{"d_model": 384, "n_kv_head": 3, "d_mlp": 1536, "vocab_size": 4096, "norm": "layernorm", "positions": "rope", "qk_norm": false, "attn_scale": 0.0884, "bias": "all", "init_std_o": 0.0, "init_std_down": 0.0, "lr": 0.00172, "final_lr_fraction": 0.0, "seq_len": 512, "doc_mask": false}
MLP neurons of a small language model. Each row is named by its layer, matrix (up: input weights) and neuron, and shows model dimensions 112-303. Each number is 500 + 40 x the weight over its row's rms, rounded and kept within 0 to 999. Numbers have three digits each.
After each neuron's rows, "fires in" lists the words (lower case) most often at its 100 highest values on Wikipedia text that the model never trained on. A number after a token or word is its count.

L5.up764:400514524503535436514517598549515442469516502509437529545490428558519496515540436490497523543553494479478612421550488491475514525478509440581549498525469518486429474499478459540489566518537488573545505544528413473505550578484592454451535501499549460504471462474501520500542516494541539440425415522513467452524502488536546498528532482581544514525456467490566450518612469520469546519444490488483487439430495516424453515468516451494537497508497560559465544525452509494585426538501551469438542472498444449560483523524520500561472470484500557570507452498458507523477529466483490523
fires in: "season" 39, "with" 20, "year" 4

L7.up996:488491546524554477418496533426522518475461487474442520499424460532552440458521484421476592573468436564554511507508515505458500542454497502490471560460517508462503535548426473410591490527492433480508558473503447507524485539505487490485548527454481468562523466452459489525474532487503508539516505505452507485519516496444448522487484534490516475521535500501507508492446551497484485494530532489521456514481443496580507488510554506482479444505581518486542457493506531404506439458510470525526522562477540465565527490508509410505548445545484521523582492513522488472464540494489452456
fires in: "on" 40, "at" 6, "satellite" 5

L7.up65:490394515483528524440458479493577465610556563508488488502510525518474451576497492546524423469553526528487498488447521433567431519524491483415529501552469468465493470480545486489521526556511479520557482541574492466503549545450501492496474444453558473490421515496486574462427506441441526481487481467487560482580569524518512508589519488484569503566488512515487546505516514479499459469544582478394517480525483428531523492441518522485557490600430427494505395559572467513480498468515514485484381525512537533530482530430426494521494501476502468498499520511527459449489452517440527446
fires in: "in" 14, "of" 11, "for" 10, "by" 10, "best" 5, "with" 4

L5.up1257:518437521482542483514483532481467514476403486531527488432469608468523539528488458485434480450503462472486548437446426540420534581480429493469477540499538504497524497492475551480503518555490484424386514524508485559534491503552486559482499493547536495521502530464482478477502497497452516514461499437485387551514539467527492546481518494510544455552481486522524450540481440488562494530461451585454470464544478491447551533520447470494478454540500526498442536436537515569533477493510566536505488510500520532483460548506472389441488454531493477518465441525521498466496582551554488490
fires in: "as" 72, "become" 12, "became" 8

L7.up287:493514539486502494516531405502448537470559508526476470485474497478523546564465500413493426487500523466451468545491506530535478507495463547544510612529528495460389469477521531522591471490466530495521544503497497507525487462501453510487501487554559471470563444488472535533451572487565509544487504415492480568528512523528494439542494532512472534494497435487491519476501561409553531445464439478461517490461529508534522469415528547516572509440454457462481455507556494509483457537489438456527504499468468460505479517545473557492535588528476510467562537501512491514599510493471538509
fires in: "to" 44, "second" 5, "won" 5, "win" 4

L4.up1088:522505513495569440524588454538525495569497516489473516485562515504497493522512608485534426492501461508409516465526476475575562464491465492470444554545493496466525455511472473467484539536519574458436461568565496541570505489554462483460472521461523408482532541506495490505540528481448514463503510505542533483469466510571515504509432484463478423521502514483469476476404451545481547486414504467540535498480437560500504464506445518506435474509470463562470507509426498487418424548464581448510558454506532556506436541573478471469498509442498550464541496487531487528502496486461502510
fires in: "of" 81, "to" 10

L5.up1126:457486529508541507578491463483539565501518431456477535528540456457444498516530510507466484514513466510544512554471554555471538457527443479362454574482556506482506520477500536475542527451535469493515532475511496558535480498531489545495479519482491472466458523471590492502572523500483510548549423519500492481463487510456481513520520461477476473505537605449445538524406516498531483533543497520503515539564481452480528504417460472521466558520473555515472536514467519487460497485581504449538538555507517471528527565471447433544490465470474528518510455584508457425511470469582582499
fires in: "he" 35, "health" 9, "heavy" 5, "hebrew" 5, "heart" 5

L7.up1511:541511500491521517515528473447450579495541484584470507512531497527539511537513431477507512539481462535504563551519518549494525622467509478531521520534504550464448486528433505544527521483570477455496531549543489482475466531484481558450436460462552456496474493480456547494475484547492471521506486576480450441536512572438515489570479534416459496557415509509483466510452502490541509451521488533497470463525540447490513514526545500515563574573515443477501531475429537439489443552487495495503513533458442462500520454588547562512450436498433514569515459493467518554538540511474492508
fires in: "with" 59, "on" 5, "the" 4

L4.up551:534439550482498506485525532460557533464482524493450477462518476490471431453509512520482513514485499460520446498566475523545429482485508510570521540459462456489519534545497503518440541489554516522510567499506469451467436556468429541452524570534519402513445562436470501448420413487462474457494491514537549496477495534517544488483418400498428519454515569472538435524471542520581473516543508543456531508528531496519497514504408532525471441468464374545484546566497554514448476512557502486496519446545496491463474473552545533431574495544465488537573408523448564582467444512504546518
fires in: "of" 54, "with" 9, "and" 6

L5.up467:496444491526445469501520482484507458460566425544426496474524547483512512556514462446454446486517415510499488478517568437593536470529522501446409438521535547482464514565588479534534517556456489482497529534507502483477432493522602469491476527528498469506486476496548531461521520515510572505464503532509461431560511566464487568547529535517528497451530458482539473483483493473458521588515460519517506527532444488488583472486513500511450469526480471438480544517411510529504473513618486483468509439490453524475529488464566514498512483494523479450596484516540529556448470486474477504
fires in: "and" 99

L7.up966:509556479486490425532502527468561554499457474467482541469439470464460525488507523483536499432448516497569565483470463528459528467566498567479530493482526498481483501508471466520488576496449482447443560561459428561537496463511469537487453459542446445447565484563457440481539501440453509492541555472493402522505546511563496497517484512474470543479498494489552440560476532493470491532509538507503527460473480499473507467495475470500474584502547519534512465513519467499529448553530509493578543491474515451471492539537486470523426436584485476522508562502557438515473570575503507532
fires in: "as" 73, "became" 6, "becoming" 5

L5.up1044:545518509523542576481533544478505470558551524498442558482503518459560537491492429490529479452558478484474477375534488480526505532442499551520578511547485455555517521529507447505550533552510522476502528398404563504453468516426495490533547505530534539565515496550510511439481493576490499521534533486473472537538526488460519484464578511509501517506483518561541476472499530373492493495471457520439562556541488474445503552491506521506506523497470552513443500497498518496540485454499496480525478506459555530603543524454479563537542534505474438506495425499502475507484440478494490566
fires in: "on" 42, "1993" 5, "1971" 4

L5.up56:485503506506552457531562433558483477520517540455508472558514471483420552494458547518509507570487520525501474529537498494459436490495485558483503468473506476461515546520497453534483534470531468441557494540490455556509437429515577500476470512516456537459544464517553462505538494546445493484487508508482521625417517560541449567466513456436502489444564488531489513512484485492509501540511474446443508598505493511540533439509434522500474532580467479530504506516460551520511468499511516482540516484448496482518523484488486503485467466486557490406539501480478455467498554456495521472
fires in: "to" 51, "of" 5

L5.up616:466475542512559493429430478501503533542473498518501503507498466541508476581527447465478435506569479459493553476576489526478457536523575492523507488524513425490474533455474479507463589489511510536477465474499504545519491518414471498525541498506586492546433573439522441509424483523483542502563521494488585565493513513518492486505461498542557564604549432466487523479534517415463536491566442513507456432493488469501495504493476526519531519547473542524515413544495542382557484533520468511593527459466500453444483471509522502502437512519599518523567455540457489452477510510471522508
fires in: "for" 16, "to" 11, "of" 11, "with" 6, "history" 5, "legal" 4

L5.up557:510520468471457517526496515515499458509446554560567451502519454483565440480593514476474563476555407489518498520452515576475484537573521481493499466564448486443513490508521464487513462473494514444580506470504511462521482555482492451487519507495485488543565546525438523436523531542518487480468523462509423542536537477479477513552495585481502487484480595553455541515508520505524534487475492475473489529532532543452485494483587514517453504530467473494428526507539483515536452452471513490444446452430446522448530480473524474474493479549423479481536486490495466459500544493480407530
fires in: "one" 19, "that" 14, "1" 14, "following" 12, "same" 4

L4.up271:529458501520470438532455564513422470474520399539442395579504530465474516510489541487517486464494490482468431564595545487485460511466500503480467533534533489505485460541446532459523534500514490525491503433514470522507479520492470490498515514584544468512574448513415541497497460503483509499479521555523491514517507541454454522465497557491438507553499438407473537538550501428511450492465468555486403481520448515516479476475484528469462464495481446500599522496481502474458505512555476473507505500529432571435501571506570514508497504489429520591567464545606541507478482581527540543
fires in: "and" 54, "but" 24, "also" 5

L5.up18:481523505485485547528457525472482496502549551509514441517461459548529509488411497472487440523480471504511519475516476498390522419507495484508502464517475467518557503500460525459561533438547530449452475502518531423477515515507483542548522462510512551501472442461498434525449470491455493565438458523481461457485508464507476539570438512545513461575486492496430481500543419512537432519481493415517442500520478439494477468500487534464518506467506503461507460560585480537481492524565467461560520503527476451521541582453491436441560534499497473539511516510510503474509522462439486529
fires in: "in" 35, "of" 12, "as" 7, "for" 4

L7.up906:471473465509555499468483518536441508475481462448445512458505503500500489450504466456491506509509418406526505551446535545427448565515516474486422551428460446488489543512461554488491572588473477493486540545466536496543529436505482404448491501519481456545504483473418536452531489430511561447428464435498466482485533426531521495505450483409466526512466543528450491549525496487512519427472531507487507548464488469483527494477531535533485461514510517494465465559509498492402545416495510410487500498503499575513539545507486471460576569398507548581488469448473447500490527527426468529
fires in: "by" 52, "in" 18, "of" 18

L4.up722:530471460459587503531491524582555526563505482462468437452513573538497437528511474460531542540468426582494477510537440524516469443485505465485520484515578439496433500526497525478475552481580495525462459427482515574505518506549542469573619530519539539516498391526444465521536494529435482540468505512528475512486579472445462400527454495503499492458512441597511530539485461468440576549469583507488448532516506455429467491473480442529540549518480507508440461547513502528527522486471527495555478502427530516404562437547544501424537522494516540499557507507489532537540473545510478581
fires in: "one" 19, "of" 12, "best" 8, "also" 8, "first" 7, "only" 5

L4.up1067:435527494521471515541561464493524520503483490522451442558508510509546529456534561471495482495514522467457490536526495512454509519479514472519456521466438513501488587456534514519536529543475491462496523544418493516511520564508503554525425564447461514525536471507478533536462481379467490479495548450397509484471502447465481446508550419464482453510501549612502515440502507573568535493592503527497352499512490509521514507551448447505505558488411509552470529494520558526511558534518521464479538526502472490487482527450534445511553523490524514589471493575557491568536556474504493496
fires in: "also" 20, "then" 14, "returned" 12, "continued" 6, "moved" 5, "and" 4

L7.up1494:486526539472477476530464515481442480473563499508510457466530465549525438520497494503529496467453566497469508445527594517491449550463500509476485580552494506476531443436489574522514531468537488510501439534610437497513480583518515460424475453424456554517514543483557451509532537484514396488464489522491443571534495574454478491531463445485462456542541470517491488516572490510511523524492553533523471476498481541509538503437470493559521551566462491477406504434588506506499454572492621500480546458482454535451497464482452485462572499516480515576537523481519579498517418556523544511
fires in: "of" 24, "to" 20, "in" 8, "up" 4, "at" 4

L4.up1044:546484526585556536514446417489522431419457433502477534492593545568522537540486481539504510492461482545541476478506587442479493486487484526475526495472488494488536522549462531497529481612508459442517531447453496455565530550488598472504412487482488482528509475457481451482507461468472576558531445430520536465494442494410516494518466491533501460482500502529528534540494549544550520531516491500536506464497522493408511508459488500520422427522480459482568436483450518504492581498474556463495507477538473480499555506573542532550528488551483466491511474521514546467482481494466431540
fires in: "and" 78, "ministry" 5

L5.up1356:472519478509540495507454442590481442530517489520411403606480529465475521412502426536588524474444539488522531480447483570496486448457542543477565502573474488473494495522544534448503534510558544448467486487477478536530578443575553544438561571573506463462563418472450530491500497509489588450427525530509505493446501614466498503457482515496472507487517524507530529526539479505439498523492449487425452374550536436429487501472460443489530532532502506517472515565460454528473441448525514500522507475436481524506598460520517484465532464502494542454507506538512460497497500483505446484
fires in: "was" 24, "be" 17, "is" 12, "had" 11, "not" 7, "would" 6

L7.up1516:498466483479507524542538502452460454440526450524499421531530491535490500512517516496572505531555510502491554480522487486523487579516514527413472518517528510519575580477488425516483461454475490600581538456531491466518481483554503529503526534446486542514555612491417538484543526514467502502514486450502481540540561487449434447491462460494550476503495558567439425531560460519447486464517477417465510478467524517490545524498499478502467522548494490510477542517551453510517462543524502477494512518536469512566485501486484458516519454515455524483487517565475462440491532509432491599
fires in: "of" 30, "at" 17, "suburb" 11, "from" 5

L5.up1229:480477545454578511539494512544522495462442437499495480475514476444466512462549595494548505548505528573533446563548476548504466468486453506503491505551497496489491490547443565524414521513570501564550524457533467540441519514490508535478581520453476511584476509492549494475423471412518556495442482431501470521524553460482507536486428457454486538478510520533479524496496472530554503452467437571493465506515523443438425464512524459496583461547488509545523482493483512527502475515424422500498567502472571482478544540477574491470438528496451485507588453473445439508493491540518569502
fires in: "of" 17, "this" 16, "his" 14, "the" 12, "first" 12

L10.up596:490495573482526500433522472492385511513503471532515453575487504531475508467529469528491474511467519447532507510531480512570518574499485474445517520509480471454491510476565533494578533431466505534476439509484496578514502460512604511526521452576396507494478511522511530526472429509540530465500552452484499472469521542489490477546476518556545491506575494495536530568458464538476618538568512477472512461497461431529522405616527477502534477538584464546451496517509520560499445500446514577448505441445539518487523411445520533538526471471505467554442466551460550554517543519444462498
fires in: "was" 29, "is" 10, "were" 5, "been" 5, "are" 4

L10.up661:545514505459466483478465491508635465437490487490544445645514438506517575517511582465514555497454490509481545455506476421487508502509503609515524481531557536495487488524492544469492509528515493488459563516489441549500501464524554552395539531544431542511449536545485436521509529475505441550468605574452528547538414508505521508487491488571494473470479444534512494517447463481473584461530529490499456553546479507486530511530493510492439493397575463496485489548496531531412359467559438428484489492469507520532465594501504518502558511508469517493454537464499458519449530457415499449
fires in: "that" 45, "included" 4, "condemned" 4

L5.up1036:481482533573555459483501459540483481518419473510485489545578505519456477463586477491518566528452506529527476520521568485422511520465560520514474531540547523511478479471452573504491471427512497472462545493549556483477503567414521430478523473514484486454445528497507506474515441507512540491476498471447561466579534537484495544499468560494470530462554548536501544544411496462515536526489512509458519484523451477566577469471525460510548397560499586470490458526492464545532452437493479507489496476433493478540518504443498552497501509466495466420461455529524536489458515465454471508
fires in: "on" 27, "of" 18, "four" 5

L5.up1394:443463509515506469513515511476474503625532493524466573503479587480475539482494490564516483457517459539562546560479510500475453532466516537506493520542448476531546539448557493469449554591538531479485485494558527473572495482530475489482472528462518497475504474518444443428562447474513540562492491485499568443556495533465493495519484581466518503591485559516488500476516510489504574497459542519464547437457509522438536449516527543539490437499544507525468512496530483420413509537513449455521428490496541428556462547470531442507561470438560496462526462509547547479400532592534504546
fires in: "before" 21, "until" 17, "after" 17, "when" 13, "since" 9, "during" 7

L5.up1034:513503466516513526509411492522491456530453536443491443483481554500499521543490523511602502564518509543473532458500450471423505541477462552466453494540481484507478519505550568504492496543534528466580518504530583526542493495437451514535453490467499461506507501443512492435520512500539540475547475471557488580524543492459412490489532486506459532512470465537540538508447439520442635438551514383496520483451459448506518511468504503550525567448557472545512489542507457505509539542467499447559453527536527468499533468514525499449467503469529523537497541493506428442619465531547552521
fires in: "in" 30, "at" 11, "as" 11, "agriculture" 6, "by" 4

L4.up1525:583493546437516536465518492532492522506536517469458477465542532478509542528425455466425540524565493514436484538460542468497522552526527538490522522515455469494468533503540495443545502451520562472562467542451504557576532475410469515522473517501511565532490447431431450485453511519513563448520464556500495549490526470489468489414554552442480488440479504497489422516421492486466539487496506472588523484555444479506535485485490456461421535523563498522510473536488513500465492493449469480529451504450503485475477459438495507538549460567445494453504466462523481448374515523511487509
fires in: "and" 34, "at" 28, "on" 17, "of" 9

L4.up660:495525464494491556561502513600534491438442447514572495479478538511504492546505542519509514466516473603531529512465493437546462494430450519500400501491465531455546535475526437480470467468444476569482534524506545486521511562506460519488551559462562452501450484524511522552548542586496490474444485531464513508508501550488460442421458498396517523476531546477486537473503494477566510491483460437540545452511429576477500499428431522491551480526487502436501486550483508518410494488445496527479574568443508504534487482487496540460425490489426476533514545485445502513499564414514468540
fires in: "of" 30, "a" 13, "arizona" 9, "general" 4

L5.up826:498534522536494536559524506481484426541436446501449490485518471496489472523549529520540537529485516613519489399488550508521517516501427506535447494475499541497483534543479576425511536497526575416555595516435561472448510532495501496530450519455424499513484507571524505494485547489461451553512539441477462577539480387499420540479484450556522438573538522496481483451521558489569558495515546552526534485467455470534445523444467507518493445431549440524472435485509458540496480399460540503515550480540442468477551529470532426558509467438499494638477536421502477548500569475513553507
fires in: "in" 60, "by" 11

L4.up434:513555462469444508496460505519457442503449478532523456543501538576528544472460546521497583448508471522574507528539506529509496536498429474456453535530485560515555486467517541409479512582473510526470496602466401527530509555496445526443529457499443501496558522476446485550520480503532468488470483480558507534542458506481478507456433534595508396501487535471493521489464482467557507508431532496478487524550500445471441551513456489462496493509466408451374492512527454477510545450470514440524503471519457456516551523536544505483489403439438514533557479457507498482480498487514488455
fires in: "of" 37, "leaving" 5, "to" 5, "left" 5

L7.up1485:559566526494531447521544485528498478469447453523490541516528434539536528565527525497423505483446437519486511542482416459523496487483469467559494453459486511454515543534481516521503543485454527464502509526484489511480537538406511538460453460545434495500524490547537508424479511465481512510489431540536518539483543547539579450547549515509520526459531541434472440421442460512412538496488478561549537554432476437494533500495458469478474519531428506468493468464559500551517490583441487439537488524458518541527469498439551477477533471422431481572441474549505464514509476554500425461
fires in: "of" 24, "two" 8, "three" 7, "five" 6, "2" 5

L4.up609:492472535466523465571459508537463480594470455499522460564442501490528492509462537528580416501440512589522488470380533404554467566506492474472464440518480470467528501512449517493461505482498536450450581531477462483485472552509492553473407494521497452479464560534431525522454513486499491524450524517475507564447496534539527479514488537452516503562435490507431499501490511580498512520564484440518502503492485516570502504453469509525530542470480462458513508537535453520535511522483420511486523520545551505518510552452527508482528551513487481505460496516486545481417493527421508522
fires in: "to" 59, "in" 21, "for" 8

L7.up1450:540552476542468507502490529489424504463497534514560521504512469474524488506516527468489496519440510537526469462450526521470454538521555534488552492525495530530545478564476471580489522397491461510508521512478536515454500530485586521480500504463469498536445505424449475472480420465539537479519514431551513445476528510503436432515476492512496531467533542565517578515537482474438563426453551544485441469566506427497505413475509403504421471468510532472508444521488489440532483536569492493536472509509574478516530497470575566523541393552457514552573510507511463434402557508477479460
fires in: "on" 24, "of" 16, "one" 9, "from" 4

L4.up123:486482523410522542473537534513565529474528535515520475418463533499484521506423494528509474489502478510529498475519409516553496576501483554467503533492453458506443500554464537522404535548519499495470571512475510557500505496478539469493525486486511465464486476406500501531385538482497533466450479522493486478553478558546477567534526453460554477546520517596479461506516464493510567446525504533518479483529505481494524499525438577556428504518444543461434504535454494487492444598544483470499556525494496574548541443520489460451485471489464431432524463649514415443508533428494434459
fires in: "as" 28, "was" 16, "of" 15, "been" 9, "is" 6, "be" 6

L5.up1397:540497528479499405481529471539480480449475469495520498558481568495502556489519505464451508481475469529460440539565505459522527543499456580495487445471579472429589502459463497484456544443541491572448501501525505514475470547538584500494502518615553588527544463496420553455531517556487480497449535456489480486502584521471436400462601551509607475514474486557501486480414547492523484535520454508530485532531518534507458452492522521512490586514484487517469503518456502563461471487470509495489478451499456517504507506547550467519412463520433567538521458505548467511482523558547544492
fires in: "and" 46, "also" 24, "as" 16, "well" 4

L4.up302:519530483530484458614496573498438490434404481527553541512525539551511548465417516487515525516427488520487436502512576489508477508461503438535519521549508556497431555591559517487461568447494533466472522488490552481513497496496499439452514500479462521485534581473532475532482528500451521523508501505486436543456508458506587543451444547545528507468503509565553500558448439481537455469498547498483448473423428496538556529484486510451491534516496512433558518474517525474504460517541504526583535527462527486568506524498463549498428484565527389528490494542493485521495460498418486445
fires in: "have" 21, "of" 20, "be" 9, "creating" 6, "become" 6, "form" 4

L7.up1495:480550448432487484557446491524535509525460446525522485424510473546486510579555480494456437495498518537499565417521519464460483505502452473495545429473488471468493541513494604572445500524518520474483553577545459538490453506445459472507516514535393531460505537540528541459454447491493520497484490544538405514569514498536536467543474474511473538503539522527550504521477486497613491511497462500530495454465466518349494444466482506509542500543488540562510470521557512511428445478503548586507526467485514485567489484519472450501515491493504544531462584535455530550564503526563503532
fires in: "as" 16, "the" 15, "s" 9, "in" 9, "of" 7, "at" 7

L10.up1505:526475503466429554494478453528510492484523514526462492463495479436452526492505451523493465527529490526505473502531438461479494418480482520548562549432436523527475486551483509498501516487473499515475518491475478456449443450504461575511458446449507444569483511491521486430445507480530503479579614551499494527503440534520551472481521464474548491514489458573507516471474452456564508473591477458482475529504503485484497554522457501500436559572496469465505501537542552492489416469463465499404428575424507517466547524475504459432521533501427423565551572458545479460521537497462497468
fires in: "of" 25, "is" 11, "for" 5, "with" 5, "was" 4

L5.up1308:578512497439508437553538496451502423528558472528452516509481516538508480513458540485470538555444493486518415464551532501509473546420491551478494464506547430509517473495516525429577497501540510490549567454505462574473485563572462524465499503510467452422508558451525554532465469430448502502554477453527360503478564521488469521481504522569477529503415536448402548497475575498500505509509476456505430484532487462579583529471498481475417507516518504529523549544571471491466507510522483507486560518498583487494477441455538493440526551507517484446565531454567511531487473562488517509
fires in: "of" 71, "for" 9, "to" 4

L7.up788:514508504540470512525514513471432505473487464463502501522456527473537418458527538477492513564523425510480435454504482506509437557519531497557496481490495491423499450432501541488506510417492541463490557449490541480466512550480422449562546558472464476483511537405467515513530527523548521509470499440414529492455462486439497523497483552455505547462428483513492504487540470527478450482478495529464512570464469459580526479496554512466471531535479473400514488562435508513464412385492534483605555558454579497583564536511515541481526477558531532557523499528519429519501489457507493520
fires in: "on" 75, "of" 4

L5.up620:495523516511488463533483543570555447516497477456583540539475557537511482500533531551442473483514512525479459544605550496492470555482455512493537492545530552482511456565452602495514496510467506509493484531515455429462501494502554514450509545458545495491512470539472523472442572510432535543502505457469505469445529471532504487432526552489530510477499483471465471436461517502501591511521551528485508485472492513419469469535523484500431549483440547424491456509416508538468440552391524434489494469557540556439554470530488559437445503468428495543489544577516474463429506511513442482
fires in: "of" 81, "for" 8, "to" 6

L10.up593:508501549478523422462606518514515467499535504662448438405528520438488515522479536462490524390474469524538473474512453473551519555486548485543534497487556506496523448490547474489479499479481516522492605472495476547564518519507540530383454464517526556515504459497523462537592458426490586515492518503517468525455502501540481470536507498470477473576476547507447524447418465500431513442561515519531494455526496438512521503516469490510480418509417469517458459543514532526484348547449513418504518504472456556558435581453530493503508527444462559468561548496451582477477505536496535546
fires in: "which" 38, "that" 21, "and" 8, "of" 7, "with" 6, "by" 4

L5.up830:480531524471473533436463482537416520557505503465564513554463536533515520499489495492496501526469471492574517523529432475450531444546466475537514499514530537490469533495488467532543512447517409432490471494483523581495503530506564473497551542486480482488552490513545467421472459480509592468483533508501524543497444486534520572494478570469383508520483495567484567545536472564447484591495473516473504493517503532534487429495503471570427542536481457498530507546502465465529508563475565517430402502558459483470516539474478477479493433449511518505490555483523561556478533492562516463
fires in: "was" 57, "the" 10, "were" 4

L4.up562:559530440470485456559541509524469559487430514478527467461573532522504555525592491446489522506540559550457485493540472524411536542526440520420493539516509514485530508481452511502515600483489530575462588535509545426531527500540507441471548570520493550491526454510495484597552513548520455622423527462478547489448427424565416486483523458482545488441497469471545458496466497472527523508480519417547484472521539479462497516485472477495521439493462477494537467503519528477487527490462558432511423481546557500551469498494540526397528485459513510508458516499509524522484517461479438531
fires in: "of" 49, "de" 5, "ferguson" 4

L7.up1360:518497442508547525488446486483506448526493480500522517451553596557589513491524486418426540534452554415570503530441488484516432492530455509451574502522474466578469516493434586439549516522525488524504513495577462466484528421538474532462518459474586532464483518444487501533511464450557561503430571508467429502458527482436488482548534525496488525438486452555510519530495539518493461509536523447490528524550458498519564462438520549481464505484533526460469448470573536508415481470513446462491524587611478505555544510483503508486542522487466433569516493435544526533448457453529476552
fires in: "of" 33, "on" 29, "in" 9, "only" 4

L5.up525:470578575531474495486486409500509506467509506489472527472463462489508454547556501541506530504536536467532474465448464443435501585517542520534470495445482424501528562486505494494515527513427523476462580503481500503542495446545463530456523560460500471467492479451471495443501497471474494516442474484532525577477552535495565552503444484545485547524500478480507523513475468568474418512519490419423498487495610468497566489573481560504480527453442497547472466541555454584473400453439498503435448480537493488519528481523512522529498470505446477392544520558444461496430528439515478547
fires in: "as" 31, "of" 15, "to" 8, "love" 7

L4.up202:453488473499430525485483447492520503469563520516440475514475592464500566519433456446492535482492527397487525522471564456511578450533516498513545553495523512458457508482472514469455526495521507493491562471448500452571493495493517488502529503552563522496550473453531595495495550578555464499494503411459521544510547466392518433563599508485456544517517496506524474561550528553461508410481492533524473592520463496516492473412458544535471487406480470468504435524469445503477429520501412527472463502543515497570510560566561458591561470530448530472521589533537475529524523460556539450
fires in: "finished" 13, "won" 10, "win" 8, "award" 7, "winner" 6, "in" 6

L4.up618:493455510479479476529483473630529524571477490451471454451517411511425487455458458388500583588514491444483478512533436527540449577545451466513482526524481550482443541454522482507491565527615513498489508491494465398476497455483521527507529529522510462458421468443514454490499436497502483454431483426499497535509479503503553522536474515527481548509526437475488483497539521427510522524442523428535610499473510486513554533506374461544503494458448547487442512565474443545492547526532494452495460520563509502532487483478559488528420483523524518556424481452506541585478511474429528597
fires in: "years" 26, "season" 19, "century" 9, "revolution" 6, "year" 5

L5.up1342:446537525547455405510560525493419470465466498493522483554434589498554445475497512498516458501503473495429514498566518542498521552461512603471474466501486507497521495502555556386539459548530507445536495514453548442488495493452455519481466452452509509534486422496427497439474465452571466566464536504492493533498484517461510585547393488552486469522476438481476518516452513517538511511529534511492529473484366468468499443545512507558526450465578550503468491588513501489505483545567450462490528498520538568528554550572426488428423490456483486459502544522490528532418502496485471476
fires in: "by" 39, "for" 11

L7.up49:517461503534488459518503540538429523522515470470483543572508508585500478505543480462567500389489567591435512484460490526479468489452548502497444524441533501523602446450413475548557556549526521478540586534514530582490482464490499472501526450487482525528522526464470513478534548432474484522509488521502540491511468515537574496511417523529471446527473527438426525522553495496455514469498507489436479378419486547521541507472430457495463485520523539501466478500513470463499499488545521538483518544516509486500510564527479477470518486598540522422553486473531583424545557588463528477
fires in: "at" 27, "for" 7, "to" 7, "above" 6, "of" 5, "near" 5

L5.up309:423499569517502498497503551450576423501496541552529452475487504502414561471454521516438462481471519392502531475476456501529556419458523526488487504451425474544555536527529537578448539482602561512472517460506515492509469541497456543502535542582497404546491501446582459543489533506500476452533492491488530505468492459455516514533568492495489479513450584493471512519514538507523469475510561484447500503492597483534466485446522496520454544458431459505412541479500474501435454475464528441487507545515428483510476490522505465465518480587587482482483455525505524434485547568542534544
fires in: "he" 33, "she" 7, "heat" 6, "heavy" 4

L5.up1446:462542460439512483496493519469521508493438466463503517473544531479548540482433435556530496486477506512399455548501482530538453451473539552522525570493531482456484470516506481525523521503542510435368460529495526570541484501444494472518531433428434555453487426510466455502501501522555468473472540517476570507493481535580492510496471530478533458464514516503480465461517458534544564522495570468489486495561477530522524507450449517494527490484523452515464518538455479509494521505487496492453582526471471473477535456426508448483530513484503463431561488566544447529496558477483509485
fires in: "as" 16, "the" 15, "name" 10, "to" 6, "philadelphia" 5, "called" 4

L5.up1532:505612505468602537495478490544460567468447507533480456538561486477471470494521521444442519461510459519491463496503508513539493514505494522514547422462536546447502478510441477499514504452483478496502576457484581402473473579445531452506477496453524466525545433526533557453478483452482481474566526521500442513496489488548462501516534429573506517543541503499516511487434550476492494542494434463528543572557577517481528549529413515508473508457450487439505535464536575561473549563492561498441486413531528538474495533593518446480467510399469498550498497436490495448529504548471455575
fires in: "two" 35, "of" 17, "four" 12, "three" 8, "de" 5

L7.up842:488462438497463547516526466512473483508462534480499476539536549394531564547461479508483486514445498520488526454454522606434501543534527535500476455487440546485534497540486450451532474510525518436465499550548560485482472492489490576447512562494532466547573553517504422520498465449500471472552484547543425553524480528591504452463522458597504532476511497503461528399473503498515580508475462460534541461423466467441501512509485582491571465544529460451488468512537471468545529546440509503597511482464488522533474461473480535436505476511403523525527534549540502460501547564456413480
fires in: "2" 28, "1" 22, "this" 4

L5.up163:477464505504458467506556453545471434523529557468471558497555531522490586543471530601480486452596460482524510454538471522529455510502516473506491503553469494484477412484483461498518537547455576461469480486574430470478467472488560481490522444539540562522490423449469549485483470540469507533475471582481466518562449500494474446458510511531512506478577486495445625515503481482515547475473456455494567523483524496438563509502496485450521540568478486467490515494500468494452498467566459463535475431505527394620491511511504570470592419476529488533531482475491532461514474548492438532
fires in: "to" 35, "while" 10, "when" 8, "not" 6, "already" 4, "after" 4